Weights of a small transformer language model: vocabulary 8192.
MLP neurons of a small language model. Each row is named by its layer, matrix (gate and up: input weights; down: output weights) and neuron, and shows model dimensions 416-543. Each number is 128 + 24 x the weight over its row's rms, rounded and kept within 0 to 255. Numbers have three digits each. A neuron's up and down rows have the sign that makes its largest values positive.
Before each neuron's rows, "fires on" lists the tokens most often at its 100 highest values on Wikipedia text that the model never trained on. A number after a token or word is its count.

fires on: "2" 54, "1" 10, "4" 5, "ra" 4, "sta" 4
L5.gate404:170147098083115070152119147142116148124131159115138118132168142118136181188135092124126128131110113113143119186147131134121157130139107119094111125093105102115109132124132101097093126137126115134093112130117143108086113156085116118141114193116127128124118132116107196158131147143122083132155143100155125117149166109143126158147111114157116116124150157143097120114093122132118146132168
L5.up404:181114153134088121155120183117148133108150123108120113085104138138190127160152088111090153123100139138192124165154170120116132117104100103157079139131133086137103144128138109112088145117113178097166092127136139087118146141113134108108099138143137086154132149134169140113126147142154113128136096096155138123122084174109125120128093113135181148119135160122107146107133113110129108103101
L5.down404:119123103118172108067096106112115151115136147107181141163144145145097140128135135172123103146118124067097098130120126146123110107133143133112144129086133133147144168151115111167158101177152075160105144134108124141170157135161168104133139081102171159116097092137137139161140129109107164111079123149138125122125171099141121126125154122119131116165159118100118140135114134138140156142148

fires on: "'" 48, " |" 28, "," 9, "===" 8, ":" 5
L4.gate561:114134108141135170094144168133115112163135097123134131101177126159154119111128141149092097172131138113161124159133103084120111099127139094101099101152101106140118139131153153130152112145118106181099139133107135136164113126116086112141158130145149090155171154157160115126122084129143125146143114132121171117171122098137117092120110137077117097102122098135131078160172173109055128148060
L4.up561:093104122127171125143082132114141105083136169164122096115140122164111160122120144101122145137060148148131095159138133135148127096117132119101128121155130118163147135086156132171082175173107114156136139120115157171099134129108120117130141132184140152136166112132117140123100107179152156147098176090106128142112121177123144056111167127151145099137154155096061132131115162103124127132111
L4.down561:101109092163142138129114174128149124145143131125131108121126155113127107145115108171159105146136154152168114124111104120142124129144143118132166080150138130112131157180131125082111128132166121115077139134165107152113125116084124158082131126137143104161113100121134101128146077122147106065110078143136131120125108094148140133127106126130126127178096104157144112149126131122121169160121

fires on: "2" 41, "3" 17, "1" 15
L4.gate993:126149146118100138137154082118111148069157159156143112135146150107121093114128131106160106112149181138117152105117105132142137131112119083151101159129111123095146091133110151124100101098083163118141121074134106171131146179122167115124077146108119119122155111168146096143122124087150132130098150130145129138140136143109141142134110147134123116075168114140151079123100094136129109166143
L4.up993:153136121159116136120126068126130124130145153116126135063120158126147092115132133111107078154112165128153162114122115117102101078193138136143176169127169125085123130141166129130165091139056161117133113133141063166155119180151113137116156128139115114136144106132123143141114137116145142128136092118102151106113089092141152159121129160130135130119100099128093126077139150134157148118079
L4.down993:091153144127141130115139184127156133117110119136110109147156140107166138175124108117118178103156084132109102133148135137166132182099095117134100097114084146146141165099094146089078153130159111137149150135122162084117141096142147113147069111125118137125122150147139135149131124110141157135137151127174078097122186133107112104141130122112101146125156143089176113143140134129088102194147

fires on: "," 38, " /" 20, ":" 8, " about" 5, " " 5
L5.gate1095:126108117115131151155123151116139142125093151090136130116169100116141128119134131118093176130151082136157072138121160137111131165138084141091119107108049149110123156138159166110128105128132156126096159093101162101148159121140145137112141116151119153136133143125165128086176140150119160113108116115159084146122125085115102106145120165119095152147159150190101150120137129106122091164128
L5.up1095:137141166128098140172131103115121087127073159119097127130158128112141083116104158161120116146116105138114151149093147138156124120152169122132075115139119127097114154071139161152087128149141143112127147147134111116189145111204138136108183119113109111141095091151135136068126133125138067127094131129079084137151124130109156111114144119118094159179193069130154131152123159084095115151090
L5.down1095:129107122126111094170067146135138118135122157105097149130124100143096145132162106134099127121148145132139122117152102159103131128090176119107119127125142077204085115158186163180179139195128120112175127128141143107098101134085115138102108141143105151121128141105129116153074132126155136170157128145104113178116124144128164137132112140140102119123125086120096153118137116137158083131105

fires on: "N" 73, "_{" 11, "um" 8
L5.gate1932:141138111153193075135124130144128062133119115087107084081116200154132131137146176127142145114104085153144123133153170147134103140149101103134126129182114071118114163144137164131118101107157129130165105117107118125118153128128102136092100167127080152104129133163084163126117139162143142117148120126103142109093152132132088062105157144089104086148146147123146171134112152123100149177176
L5.up1932:090153158098062148091135115146123121101078136163085112107131141101140144113176109131130120154169156139077099140112127114106154150138160085136065100132145165135135121172095103046123134142120135113108121151144094147127164115136138114103169135115114111149155117166138115121078144129144133155137115138160169153112117149125122123119147127107146154132119085138149105105131116078122121150147
L5.down1932:083172157136130106100091139120146115136160111172113113117101087133105092124097150146169122157159077100143152145081125155115152153138126088099137103142095130106117136112095116130154120099095103126135126098137113176181094159154131136095080118121093163137103142115133113117166133166153130098147131145137163132095126140140101085125094104116152155166121090115152156100096153120142105118139

fires on: "." 36, "," 19, "\n" 18, " the" 9, " |" 8, " " 6
L4.gate2055:124053075112129185099119114154142136103143139139135128102139119145139138108104149146131104142157109149137118098091146114156088126149121133078089145093121161188108108116116167130119113133115078123130112134148128164161117107131171123129106146122118143149131157099150115161136119134102135150107147110134139114149121130067088130157110134135178130155111116123190136045103122074126100131135
L4.up2055:113119099096113104135154159186115104138097135156145133076129133116141119127086106146121091149161128169151131131124166120102110114129123119124120129151101139077099142109158150143148106141134135161140114138163101129115140155156117137123111147166168128118156113101138143099143145141100138061117143123125165126090169163140127145123092130092132128103108117092113150132109096096101157109174
L4.down2055:109157163136130146153117104113121105149155131095092142144098169138141159091115174026120110088090129146073127184150121129148157159165123185100120151122122100139123150116111099141117103114087148134160118162133119122093129119111120102113139135120117178133148095146107121080126127131132098173174118122115100149118109107134133140144152167116115113127166155151144117136131160131132121079107

fires on: " in" 18, "ed" 13, " for" 12, "d" 10, " D" 5, " finished" 5
L4.gate1989:138127091120123166137092108160129147096140110078113130123110128090107128162142133151097122104121117096149122088119120080121110126124162111087131156122157087159161085160097144162165158112157152112124123140123102127156166124092135168128113137169109106081118134097104147115106136144133090117141120134134135106175155148174144098144141155117156132086123103142154094145089115129134145160115
L4.up1989:107138117122156149141139133135091139149124149115142134119116115126152113128102148142117124104146137110124153092143123123102123118155115106105110119135096133123148142111113122151103120145168116138102124166151101104144172149156146097128137099080119095126138146170099147163094105133076137128091129069123106102127141133128134136121129180099091131111130096168168115129140146114126123155100
L4.down1989:159172142100123122128109131111128109088096106127129135103170107101125134131153126143122159166134121132123105150120140089128085138126135129165121151123141123125105122142166106156117169132126119130163140120099112133150127126144136129145142154157143102095146133117119124155110151106144104122153160181119116097138146113106119125142077081135115127146146143136132078116100078133104100130136

fires on: "5" 51, "1" 25, "2" 12
L4.gate1117:113169147094103098130116146184103088121088153143086153116123105146110148099131105156082143155136139112109120104085104168116150096155135110128126136110118105134135122135100122180118131147099164101135121114101074145121126133147132123130156136147102124112138148159111146148146108147160121098090156099133096145107110142104126132109097135150118119100146099188110130129131135104153119091101
L4.up1117:154146084119119142144154110142150172131122183112130099127099135132139103090138159101105123120194104120144115079143099142116087074119113119128126111135099150123107138132161105183181089134098128130127141148109150167142112116130136159152138135081141114093106101111155122145120137147106139115106133123137102143113098091163108137078115124129154155124118117154136131142102149116142136102134
L4.down1117:117122161135144140131082150123105088117118089132113157142131112110149111150146161135150202128127134092127120161103135156118139138142162121141125120131138109171165111134124146132113118161132084120133121111139131108126133142133122134145078097172097070112125136135115125119136094134149149126149148123114118116095114151095127118175152099142130109132137125088104086114151130118151111146107

fires on: "1" 87
L5.gate883:153137162119111126134138149132092112098177168126132066118134128136128130117123129121155117130136092145126129131148125150142131157121127124111111114113110131143094138119088107142153124133116159107161131160122113147169085155131133125161139106132111161140115141142146104151136092088150089151120136133171127126137151118103139155099165111147152112120133119127104169127094096131107125137125
L5.up883:148149116164119100088076161093092135126126139140150119145133122146134132106074118114115138127165127079089118137174181170153132143139121142151118137112085140120144148127078135100139126128184129126113143151123119129170124165183200158101100128147131168126127135145127089120159151104133139122105122130132151138105075158149153107119125122122108098132126113161184145126109159148121125089126
L5.down883:125160138115145141119168157147153129119135113098102106141109109112132095141141157155129122112134107115136119131092120166116155132104151124116095084135131107179112109140149097137153137123088129127101147156155099128124120136097085133163191122143097106120144118117142144135124066137122104148170117133111140106086139107133102138136127118066151097144126144115059150114122075098130170132135

fires on: "-" 32, " " 12, " |" 10, " on" 8, " of" 7, " later" 4
L4.gate486:112141108135160146138143160097144135151148093118153132121122134143096121145113152123123133160124062113070142131140141135146135126146102137130116150105102167104126178126126177143122130109128116136132113120117147078114105127092107119072142137098081170109112159121151151176085128135134124104070123182132084180113122133118126123079131144075098149152115117180144104119132093110150114141142
L4.up486:112070150117093120128109138127165130136138146104089114125113098135128135119113125143125129161141141141132154147125148135129112145149125115137127097069101160110139097129151146151103116140155138123092099102120134114133127145087082093167152166137098144124148147148116154133111125140123143118111120129163133109118162076101094116184121128095098132148135125140086149204105108168131094127128
L4.down486:116150082117156081110125124104137147154136149093113111092125109174127133118137100153106151106108183155153190150132149131110138115116119105149106137118141132146146106118118128097112109109134161099152096126127070126091143131101129133151151133103166130150118120151133140160113147122143101142195118130146117118135143145127113168144155129130114136121096113082144148132137149152106129106096

fires on: "al" 18, "ad" 13, "im" 11, "id" 10, " Real" 6, "ol" 6
L4.gate199:096101134139127148093111105157154139155157112133149153112133141116137099134128136167105131137138118124141124100126110079130106110142155112137083126122123150157114112104161116136148111186126135142150102130135134121110101084151089130162129152114125166113155105144144132153139176100116132112141135092063145139090095166100110129113126189097125143147136117101128111138148118092110141151143
L4.up199:101125145118088162094087108139108121122146157152073128129081132130138117142100137197104116120086122142190106151152108113107134139099128127093148118136106162133114101145101135130156110116105117128091150117179141119138130159172141124113123129121140135151145132110079097135121139129142177096148127104171088124141130096116114100113125083150161173164097145106090125122145130126113145118145
L4.down199:114132119144103125126118133120111110126131098125135129093174119106119120136135123111154151162153119154137145108152138138151132094152168143101106139110117140142128138110148108100120141157125107100151110135115145116117144107116109130154099162141181141077097155103144181153139163136134087134137113121106165113097121094169140153154115124093161077127138110144165159135097136089094104142132

fires on: "1" 27, "th" 10, " of" 7, "8" 6, "2" 5, " July" 5
L4.gate1673:101160144156130156164137139160108167106100098109131129095171158128131162159124058110099179113095145112139173106140152134155102095145154107155108137120136167131135160129140129115086096069129143138169127095117152144081109115140093155089096106136095091146122097114113167117144101091149092121132109120157140071141118119106144145140122128057133118104111115112102083129156122160101102130069
L4.up1673:145160141067116137135127116159114163123118122109138088115134134119125165154129111154119165131106156109170147112144103078138127107115151121141100129133096165148108075151046161146157116114126141107161088129117142127096131118191139137097071129126118106128100131152109142126136139097126114108147173111196128116128132121128157152150110170119140107118117097083131148121115139102092110109110
L4.down1673:159137111088124135112124121106140099132134143120098129154090120109137101101134155120167090139157130123130087163147102137100129114105121160112163126144131137140143109162127160152152096141136064132110171145129105113157158151155145091133108141111179113116130145112137126199121119147116126118092123146105127143108142109125114088125128120145150121158146134162168162133101141129135177096205

fires on: "1" 50, "|" 8, " the" 4
L4.gate907:109119092127091150128155106117133124114112132107094086138143115121163120143122096112126088150139152157184116112120111121173157132161134108155142102114106123149145108109143143116127141155114102138172120075139117127151160125158163135092112140114098123156108127095118104111152107155123136141151089116125123085093087132092117115089154133130113113102122133135131128108164141069164145133082
L4.up907:138109134102107150126134180082101147102147136141154122124165095100166121131113125140154165146103126131181097083120115120128132147140132162123121118151127135148100090140140140134136135110134125062136138156103126158132090144112111101127072139142136112128117128136149178163107114130158107100142137127174132106129174126152112127130116136108181075139104166148136123118179081163128158129116
L4.down907:132161140141137133155150153096150104156115119108120138135077181123115136109109102089091113154137101100106169167130155142069153164079131122112117146119140144118144155080109091134150118153150149163107113114132064115081118103155143118173166118144126114110159160144103086139139158141079129135104131135090105166151136098144154173156114118128087145128126113083156135141104182136117077116121

fires on: "\n" 100
L4.gate1198:094092101098159137132128121138140115148189119129097168127150139125144089104135129153139113123124137122143129083139143111143112145097127094124159149122139129143066106135112123120135169153121093111135089101120150128139097149173136128174136112087120080154099121101122148090121120133146147109120116109097158105157128111116112110121079118123164138149107104119126156128082102108124128129123
L4.up1198:159097105114103120133128134113116153079160081143127155097152100134161121172135134151138160131162137117091141129136115128122133114132146102117114122114136124104141065128127158117118151162127117127146054133159122104138096137179172145123150102116113139119160109129100142153114104059087135079137181130109151114116137154119118113127110113153114168138117122117112133157085121111117148157172
L4.down1198:141150153152159152122131138133157128135123149122140095158091147126090125078153162067083148129096113151119126195128164134139104137134144201131115119105106109125168144125120121169116095070136151159107145175122139151132155120084146100134097107136151139108110136139129129147129176172143083132117123092110093155094102149091109127157144156136114103107159137173129120113142140152154101103113

fires on: " a" 78, " of" 6, " A" 5, " to" 4
L5.gate403:133140142082088077144129169141161131115125129119141094154055101110123088125114118160144123122119105132115114096120119127100152113142108097140106101153132103164111143138141156153136140105131115103111146147140100109108118125125129125100184127152100172150110084135152098163141132135115109137122150130119147150114148111124137132131096139112161153102153194146114169133107136135129170108146
L5.up403:121139059133148141091119145118132140131131134123082097096100111150107130169127133146116213127140091105133124155127147165084132134140114111134129110097128116112176152121095141090127187129133117159132100136112153131124138141116101144158130109150120100145160096128112131078147167128128102099136147093098137129138126114132123098107159131104148149142109128124120116110111147159112137129145
L5.down403:147098136087100119151134129069138119109113193129131125165118122111117105110136115160143120121105119141106165118111146111100140121108100128135089151181130143120101139141119110154136117126131144157140156124166095102095126083131136144124118103125106173131127166153138113141107074130135137107123140118108148130107133088144117144109068101141140121150147140131137154131126112145145147077100

fires on: "–" 15, "N" 13, "-" 10, ":" 8, "C" 7
L4.gate1548:128128164135099114121155159118130121132121090128096090143143132117139122084137094129091137147108141115144154108141105141154113100116159123110134129126112125122103136118112164130157143133152153105112068169128137137098120159131118102119155144132129145166125113143096167120138109155149125118107094159148123121132148163130083091133093157070127128146133097128131121112132102124138149150108
L4.up1548:092139156118122116096096176168120113142140161119102097133126160122163126112122108134131161134133110102112117115126129113133118134115136109148115111092173150148102101098168164112131106110109177125180096161144137158102123109159128095149119138123164108158154092099120140181123174117120109134130108150151087127097130135138115152128180190124169167133119134123154165127140101110153115156130
L4.down1548:106152093146142131149109133130169097128133084135175143156074089143130110129107108102177086093141115171127149138126113128092143121151128139122137129137130112120161135143126142124134170132132097139122150107154115130128151129093146116126093078120124141136137161106163122089104140151153144110139159128149153167126129132135181111147114081143099118121131152113105157116155145138109087084148

fires on: "'" 92, "ian" 5
L5.gate842:123127113153104148119119105156117129096122093109133126114122112094136135159138121180146116126137140142120132129158140119151134114076155088105111145134112144129151113153109151133078105132161125115109135141131121181126118149125119099131107156139124152113101151175115094173145144153139115134116133148162106145100127144098145126093104138118167103123132128113092150109093120097122125137124
L5.up842:150132125123177120133118100112111088113126141114157074163097152121097140116137151140159096094122098091134122141142159144160080083171133122139071135167130127142114121139165114105142113108123108070136092119110165104116140122160117127104124101158110137126129092161123127144136171083164122128124113108121078168104105152101155125175137130178143162124098090127141053106081121145105177108148
L5.down842:143107135172097126143140136130120122129142104140170155084145127142176093141132108081128112133093116142120115142127080127087165155074130087164142133115116132098162128128115164154067108121171120159161107118124100135102114142108141109123097119112117120128134118134151140110078104165104123150155159143160158130133112119157116122094120122128102144140167150068125150136180137083165111135137

fires on: "'" 25, "E" 17, " Le" 13, "é" 7, "t" 5, " El" 5
L4.gate1436:112119181125127134132122121128135061147116082092150129133158141116129100124110136171126099099137139121097113121120137094122086119144147139140120094085158124119155167155101181113131123182151094105073102179127112096118083126141145162159138114082141126135150104127141102122136143159131099120124133121127152146132155141145185092115168126141158106168150121124153132088128130154124119157130
L4.up1436:108119146118124109153143179140111122161153096147118071109127140130153169095120148153142117139139104158121119123098109140112133130059151122170144124096125103149111130120122092112102165158161121147151193138170126150110112122126151105089147147132127105113122182120092105130109104115128088121083143149109083129115087133145093105093120111141146157105107109118115135142136149118139149121156
L4.down1436:118122120127173151092109099124103173132098137084192179161152111167084099108127138084136166152120151143132151161166136119123119089193113133098108128097150167144139097094135120132184072153131159129102100148124109150133135128147128178140117126122162110164094100144165160105161111178116146154180108099179178140159148115132175147190149150119118137143145166109093133096121132126132132109124

fires on: "\n" 100
L5.gate1608:108062121125116125115088114129120102137165147123137133111150121130110140125103143152123107122134104132129134102116135121123093117096110143164141161152142152103097102123149128105117123114172051118155128113147135122138165077183165144070127152090173106145149100122127167124151132106113138126133129106115136111118108143181097072102090111120111149145114135111142104138111131123130129142168
L5.up1608:094113107088069147100087121149126128118149125152177156124152126118121116140080141173123112115130106118082116070120135130124109121092112105155142140133139137097072092132096141105097116109144080115153114114140113136163158106149150110133115126107160121151098101126136166124150118112141122099097162156133149115112143148170124104118082102116156141147094080136175109118082144121135166128121
L5.down1608:108195134104117155131123153136147141131096105136112106157129147082147114100106142086078128145083138114104126235139131103170155153187130154138099103135131127127161111095120130125138113143110162137114086182145095125113112153094116088180129099111090146128110115143143134109117148154155107081162137143111098127113114132106146156131122158150131115098174126136113119107084121156123089149096

fires on: " X" 35, "N" 14, "." 10, "X" 8, " Q" 6, "im" 5
L5.gate661:101118128138114097129097144128093126139133169127111105129090084134155124145158117092101174112129140129144088110157142119094104148127094102087119051137141170135155195116161126122105122129118102112109138122139139136104142136093123157127130126160114114131113138122194167122130149132130099153126127150095172136146110119122124120185173161128103121129100102133089145133124140163138134175137
L5.up661:122141161119113138130142133181138051157145097147104132117116137126102128123175070141130126140147145161110103129102124172124097148113134071129085097105151124130095143123123123133133171114111107159102117144127148164118140121149086119135113138098130099141092114107144091148111134092126120109105091129123147104116115132120156133124119130126108127137102094152079142147093131132114162134108
L5.down661:117125129125143150109153135135160117143178101149134112130139104111132129108126110172137137145167087118137126094128133124145146104145145125129127131121114171149097104163131089123122132105107114117096100144151148142177182158143160138097119111113117100161135136142108157169178146082145162111104095128145119115102128089121114147113112161130099144142144146151115094113147172108114143125099

fires on: "1" 57, "9" 27, "8" 13
L4.gate987:130185157120157117134140104141118113117122109150156130145121122141128085099157057101111103108097151181131151113146120080172152190086122092120114143119140113144091137134109126165129138110098126123111116130160108169147139175112110141126156148109094097112121128135147139140191103080158079170154108116127111131152161124086175170188135129131184120159165119140132166155130088149132170134109
L4.up987:114131137173103088102093142135143122119118130126141179116138136145103132107096079152142114146110071111129145156156175119124148129127080082133117099139166136154125114123119169148159088145119126152176167146140167146131138115126142141111154098134094133151144067117170113157095140144131093105113131120076110164125150147114080063116099118136158071140115113152132083113133132126144142130125
L4.down987:151119129090154116144155114118101203134170118170117080113115093129164100134129158140106123151140172156082105100127128123102109137133165145080136141112123118115131113106138111125108120111119146155107141116140089128130130108122114111153112133130168102093106169130118111075165109121098141158124088143165152111114145114176145176102151121129145146115189137143111177170102127121124131144096

fires on: " " 37, ")" 10, " |" 8, " He" 8, "." 5
L4.gate260:132157150122142132126159130122128100147125123099184119157142131130083140152137112120130111124158125127125181096131119142136134135148147070118120115117124163120164071149127135143115170127138100118099113137111105150132141109157119144114118140145144097138092092126161167152141104092129090124078137115193118116168135066115182133111127149157118129129122124164127118147097130076126124108101
L4.up260:112141118117118133105153089145107100087142092100073150128115127129152113108129134122114107148139136159132152131091164115165148161085133100090172155151123126156153089118117165116112119183102105117145119151146101129130148084104145117135110069122134142143080106141074149143167150134106126117139118117099117138114128133130142105103131165109111163178123131116118142101073120120088117104115
L4.down260:171131138121136119154069144154170142126121138168127127129112111098132120127136124108179135128104096122145126124134141134111141122152125180152104132114129149136134164141165137103141101140141126099105137161132096138129101161121138162139125131098116082113162157122113133116101141121163157132145139151119086144143113142109106136130126097128100141136108135134135109119135139121154146138161

fires on: "8" 22, "2" 19, "rus" 11, " " 9, ":" 5, "ri" 4
L4.gate2296:118127139163161111131166152128129123160153102143097169093139127131156102082135101167107176146130130146112119116148142110144085150150175160125128099153129095125121127136085130091165115146100165108141112148125187132093134120130161141140142138093147114142143113121143111114110117159147129083127099104139111107150119129087139084111117169133097152144152155147101113140153143130121102158111
L4.up2296:100149129115133112175143121108119093181108144117108109142114127132081115105104159114098130142082151200115154152129111108131194125082140128127169161140156123163112127123128122145107106194151101105142097149155086152168127142115123172129087123124155122148100141124146147099111175132109169144125057074127136102143093109103119140169112128136133089135135078108105130122142190119138132150103
L4.down2296:134119130145121124145166130187181161133105142120095126083133141169163136135148127102129149141142173157103091085161110108140113130150130124142122123165135168132129079129110112153153163151122115107179125118137072142069073100147125138141143143152175147092149130146124092115125101105112109124144145149118157096065150123147158133131111159152110127138136137084104103135132111132092097112162

fires on: "\n" 54, " the" 32, "," 12
L4.gate2120:100150096133108130076140112123129125119104116124106124086157110130121091128092097164154097122133174102062128140148121116150162106117150109136153140104098132100107122135117119114113203126104152109083091128180139112150092060184109147099161094125130107170110143107144136157138135147098121106138115174112116097114130132143122126144110121149181144189100148158109125117084107096116125187143
L4.up2120:124125110153112153142086137161105112115169142164152155128159102109121116159127106156154141143126121144181135096112123138118122108118111084123163145148098095144106102153112147098084092110118095102130124113093123143142123132145143127110115098110129135132126087122127131119145106137115160146130123095174131181152104147112164132102132156138149138129107094106142124108113176171078165067121
L4.down2120:114097161122177103116176101117146122117107117105105104148122145153131116117171140070089137123099113105110120214149118122142140155132132204166129119097118141145160137105127115158135145127156176175118144147138131118106149155129105107142127136148121152140099127170118165139124154116144099090131127122108096124149128091117090122136124146116105119144174178173139138152121119095134111146125

fires on: " of" 26, "2" 13, " on" 9, " won" 6
L5.gate1660:137116104151124151095123172109124127106150169117167128153076074150130115140147110120103130113115085138132152101128072089152132142112112117126070156106120095141125093162133108153107152123113109124111097124171112170097115144153088131166138147106117145086125102099166195141114129110143127128125120118144138106154155109108159097178070154086141083146139090132081105123141141125130142103109
L5.up1660:153193117087083095158112112088115108117141153106171140119069138174093120126113119131117130097116132126162146167105123140132116118107090145160140110066124143085098125121085103168136125106120132141113097113121158133127133164128148118154088107111124053161098097113058128161168110159125115146139112150144130161154136114125110112149156110116103127136080138105072126123134104131129118167146
L5.down1660:128128114163144122098167132149168124135116153113154132122121072137156146091109139118146118138123112122120113115113133102139138112176104110103102121181107108167137118163153156121110145123120093102132159143163121167133094097112124150131157161126160147105175122152162136127092140099129148119149117129111141082117150163106130130137064157138124096109183147127148110124148141104129145069081

fires on: " film" 37, "-" 17, "–" 17, " of" 7
L4.gate532:138102144113125136147125122114128154145114135152162154100117165160117130120132114116130161135122123044130101138156102174151142112159117137117130108186137169077123148103104132135158129106115089126143179181100135075086147108169107132084114169132144122107120116056137143094126129132162116149117074146122119123151140156167140118125138148152137170126130173123150131094133144111171090158145
L4.up532:163111143103097111114134108156197164137124142122121103153138112153087126104114134129154145135116125092137150111097164170190124167117115172134117094139128125098100146129094139095177135116133146119073113140150145125165118116161125112146168127075114103131147112119108128074123136131162083159133142153146077122151163130165137145143118141135129141167122115155121118094077128147126116127160
L4.down532:138135144159136140099159134115174112149156117143126094152129129150105114087135128154156112084153145173143142127092167138161112087129123141102135146091098116114123105135121154111135146099138140130117109096133141128142125119115136074154142132109128154135149172172126101121114134164090087105157156148126101127171125118073171179175092111063127127105140088134137084127134128143079109115131

fires on: " |" 67, " (" 19, " a" 9
L4.gate1021:120138082104118127122144152170101135133103153137146086131145126130153073141126111120138112155126147128088156094102121147128110138149134093104142120139103144159123084114140138103117148143084131106113127116108144131177097128120140142151177112133177122126110092150111156124159110127185104158099133147124172093145164154135111097118137116125144159103132133142141083169117136167113188114169
L4.up1021:138142102156089112104149117124158113111171174127108127125136122154110103115065105113094163125091152111127099122119150115125106109119142102149126159110115163135169115131152166152094137119058142113129131109092140116079116077113162147145155110152130133146135121162130123107145141135138136074098150094116163156137142134114162139104081176124140134142103130105100133109128115122109101108121
L4.down1021:134117142097159121112115095089125180120120159162166130133118099143143129183114133148197121127138125134136159091093122119117169112122093132096146128181102122108114165141095101098123101160166090089103115197152138153136108165131143125109153084114130136119141089084113133133142095116129123143100090165124148127134116122161134118134113097146165140124171083168109088186088122125124137166124

fires on: "'" 71, "yu" 8, "M" 4
L5.gate1828:098144124121120112102128141130128102097144142118128101155136126118115130123107130167127117151164110122060101124148126098096151125131171103148118116105112165142139104133136140174110129132116107115110140130152135126143113112092134140138156134111099151097051155090146157166152114137140130128109136169126129158084092137134184120084092099108136138119085096109094138129158126150158115151158
L5.up1828:153109154131089129088107119092142131121130133113112113138082123084136124088147140161146153149156144134150061109126086159114121138139085129115106104191160134120175102129164158104078114113110106120112099146128115132113102095128124124094168133105107133140123077111122099127106127095150146108118135105129112114126146150155140123144100129185163129139174149172149152135145136123145160135088
L5.down1828:129143124134156162126137105164156108104151136150147087106173131141101133143128095109125137122103106098112189199116128121139127138111151133093132166106113142115094115151068126089182127131160193159140135084106154124171135164136128133148120159125097156172143174130119135100105123113101118166132123160125174154154098117113119125096133138110089101104093134071124097144132131151131100117108

fires on: "/" 20, "-" 18, "n" 10, "–" 7, "c" 5
L5.gate70:087122145109076127155114158100120113173124159143186126048161131118102126154141149121106098141139082089113123103100106117144137132095133155112131112115121128078105148075118171129092119091145099172100115119114113105125099141096152172107118145149108123081109142159147153135118147126127145118112163139095135161148110166109110126126147102110140157142080132156105128119120120100138116146120
L5.up70:118118169133091142162110139139131157136150117117120146102132151127110133119114104077076145163176121146107094155102143135146154092155129163119127188142110127094089107099080115107126140101118132160134098131135142163119134134146136073130132095140099136097130126165161148114112164150164113109103171154100136137127151134147116131121149140120163171121086156193132173112093145111174141148130
L5.down70:108122098136155131145103112143142126129176148113119100161118135088128136129138082138105104081114174118090118179148154122172168105104135139121119137143124134132148085138112125106110165119111141118099137145140166098141153157105158118147167154142143114114147095090115134088136130149112128112110110134156147174166159069101136127132111140130117117137123136175105135121120179124101153118139

fires on: "\n" 44, " the" 22, " The" 13
L4.gate72:096120107119146073126159141127138097124113134129091130142182126104121167088107159168097116152154193143131173117131171116161144140131121142138118109104101124093090138130147106102105123166126128149130098133160133141122089135124116115170173116136097098140109154078124144127173125142158144075142110172124133057163139124152106115099144121119097090104100104090126138123108108132098132121120
L4.up72:141134152110075144115140132093099163122112121067134137153132113148142135127146110155162116107135173115143072160088134137149177132145124112130153094151118100119162110133114148107087188123134141093111126152114114129108112143160153168140125106142137118147131100095082134151152117118150116087105118105167105134151087101202154142135137145137134102127106154128140129111105160156104153115100
L4.down72:136126108146175123131134084121124166139110109125143122155134122123121111131102111079066149130111083148183136144115156145104103129125146121141092136119081165124122147126144135164164088128139137142150162118115122149132175127087145158138136134173104153114105134177130119127129176151092111150125139114104118159130170137111132103135106096096131114117142129110131081112104098156132141145140

fires on: "'" 47, "es" 4
L4.gate1489:134113096142106117121144146143141124128140103126136143165139155100106132116142121142107158095112124148137143117114138191141144170132144149144125118142104110111138091173148150147112148150133104143100134150152142112069107157112113135134126123148128110124091067108114087118141142150154106123132082164113099167134169148117124130121180128108108104156135137115173174100112145157132123150136
L4.up1489:133122136160130104152122138142104113085140138104107124144141156153118156112152134147092108144134142118105120116133068113113100108115163133106120126093152128121127139143137111126153103102129119104090129122118144165140153182135158136123109152125078094086148114136111081127148112157136112132097153084098115174140154165123123130101131113110112141114089069150122108096112096142091157106184
L4.down1489:108136151137106154135118110104108106170118122122148148116130153145122130130092147100146144127114155163093133117147142157130126125131091153148127158166106119105151056112141150159122125153162146135129174134111125108129135101130112118140122082130128112136102149120081156141110140167116122095148105152140115130099097109149145100145131153144124146154147118121147105138171147140125096154111

fires on: "\n" 66, " the" 7, "z" 5
L4.gate2226:154096150142122125176144141151145081142135152124148103097144152135124106124135091189130089150148135120124124136138101118157077096158149137117142108125119167126084141112125119109085120161066116169161103152104164109164103145151156119119091124162118096171166104128141142140117125158147117132121150116101150137138104133147144093082103145109166129100122105133074109126138157104130147100065
L4.up2226:099098116177132133114124160129125131151133107096143127114151109131165135110101111131137132140175131123159142091148126106143103127134125093169148143155131122198112086124146128114116118083125146136176099098178120103127113124145083100124152138109102106120118107175111106136128166143110116141100125124155094151118130128148156153145096110112145106124082117139150130138089107151082136128121
L4.down2226:097156106135147148126173105107129143106104111128092119129132110118147166104130128099084132099108128117110129163131149162141158115102120148138094123115151115159129132086132144160098125119163159113125125185124142167112151111122134122137150132166142108109128156124117144130167124143097156151149154161132084176164113130135131113123142102117093147158112135110112140122145115138104120149157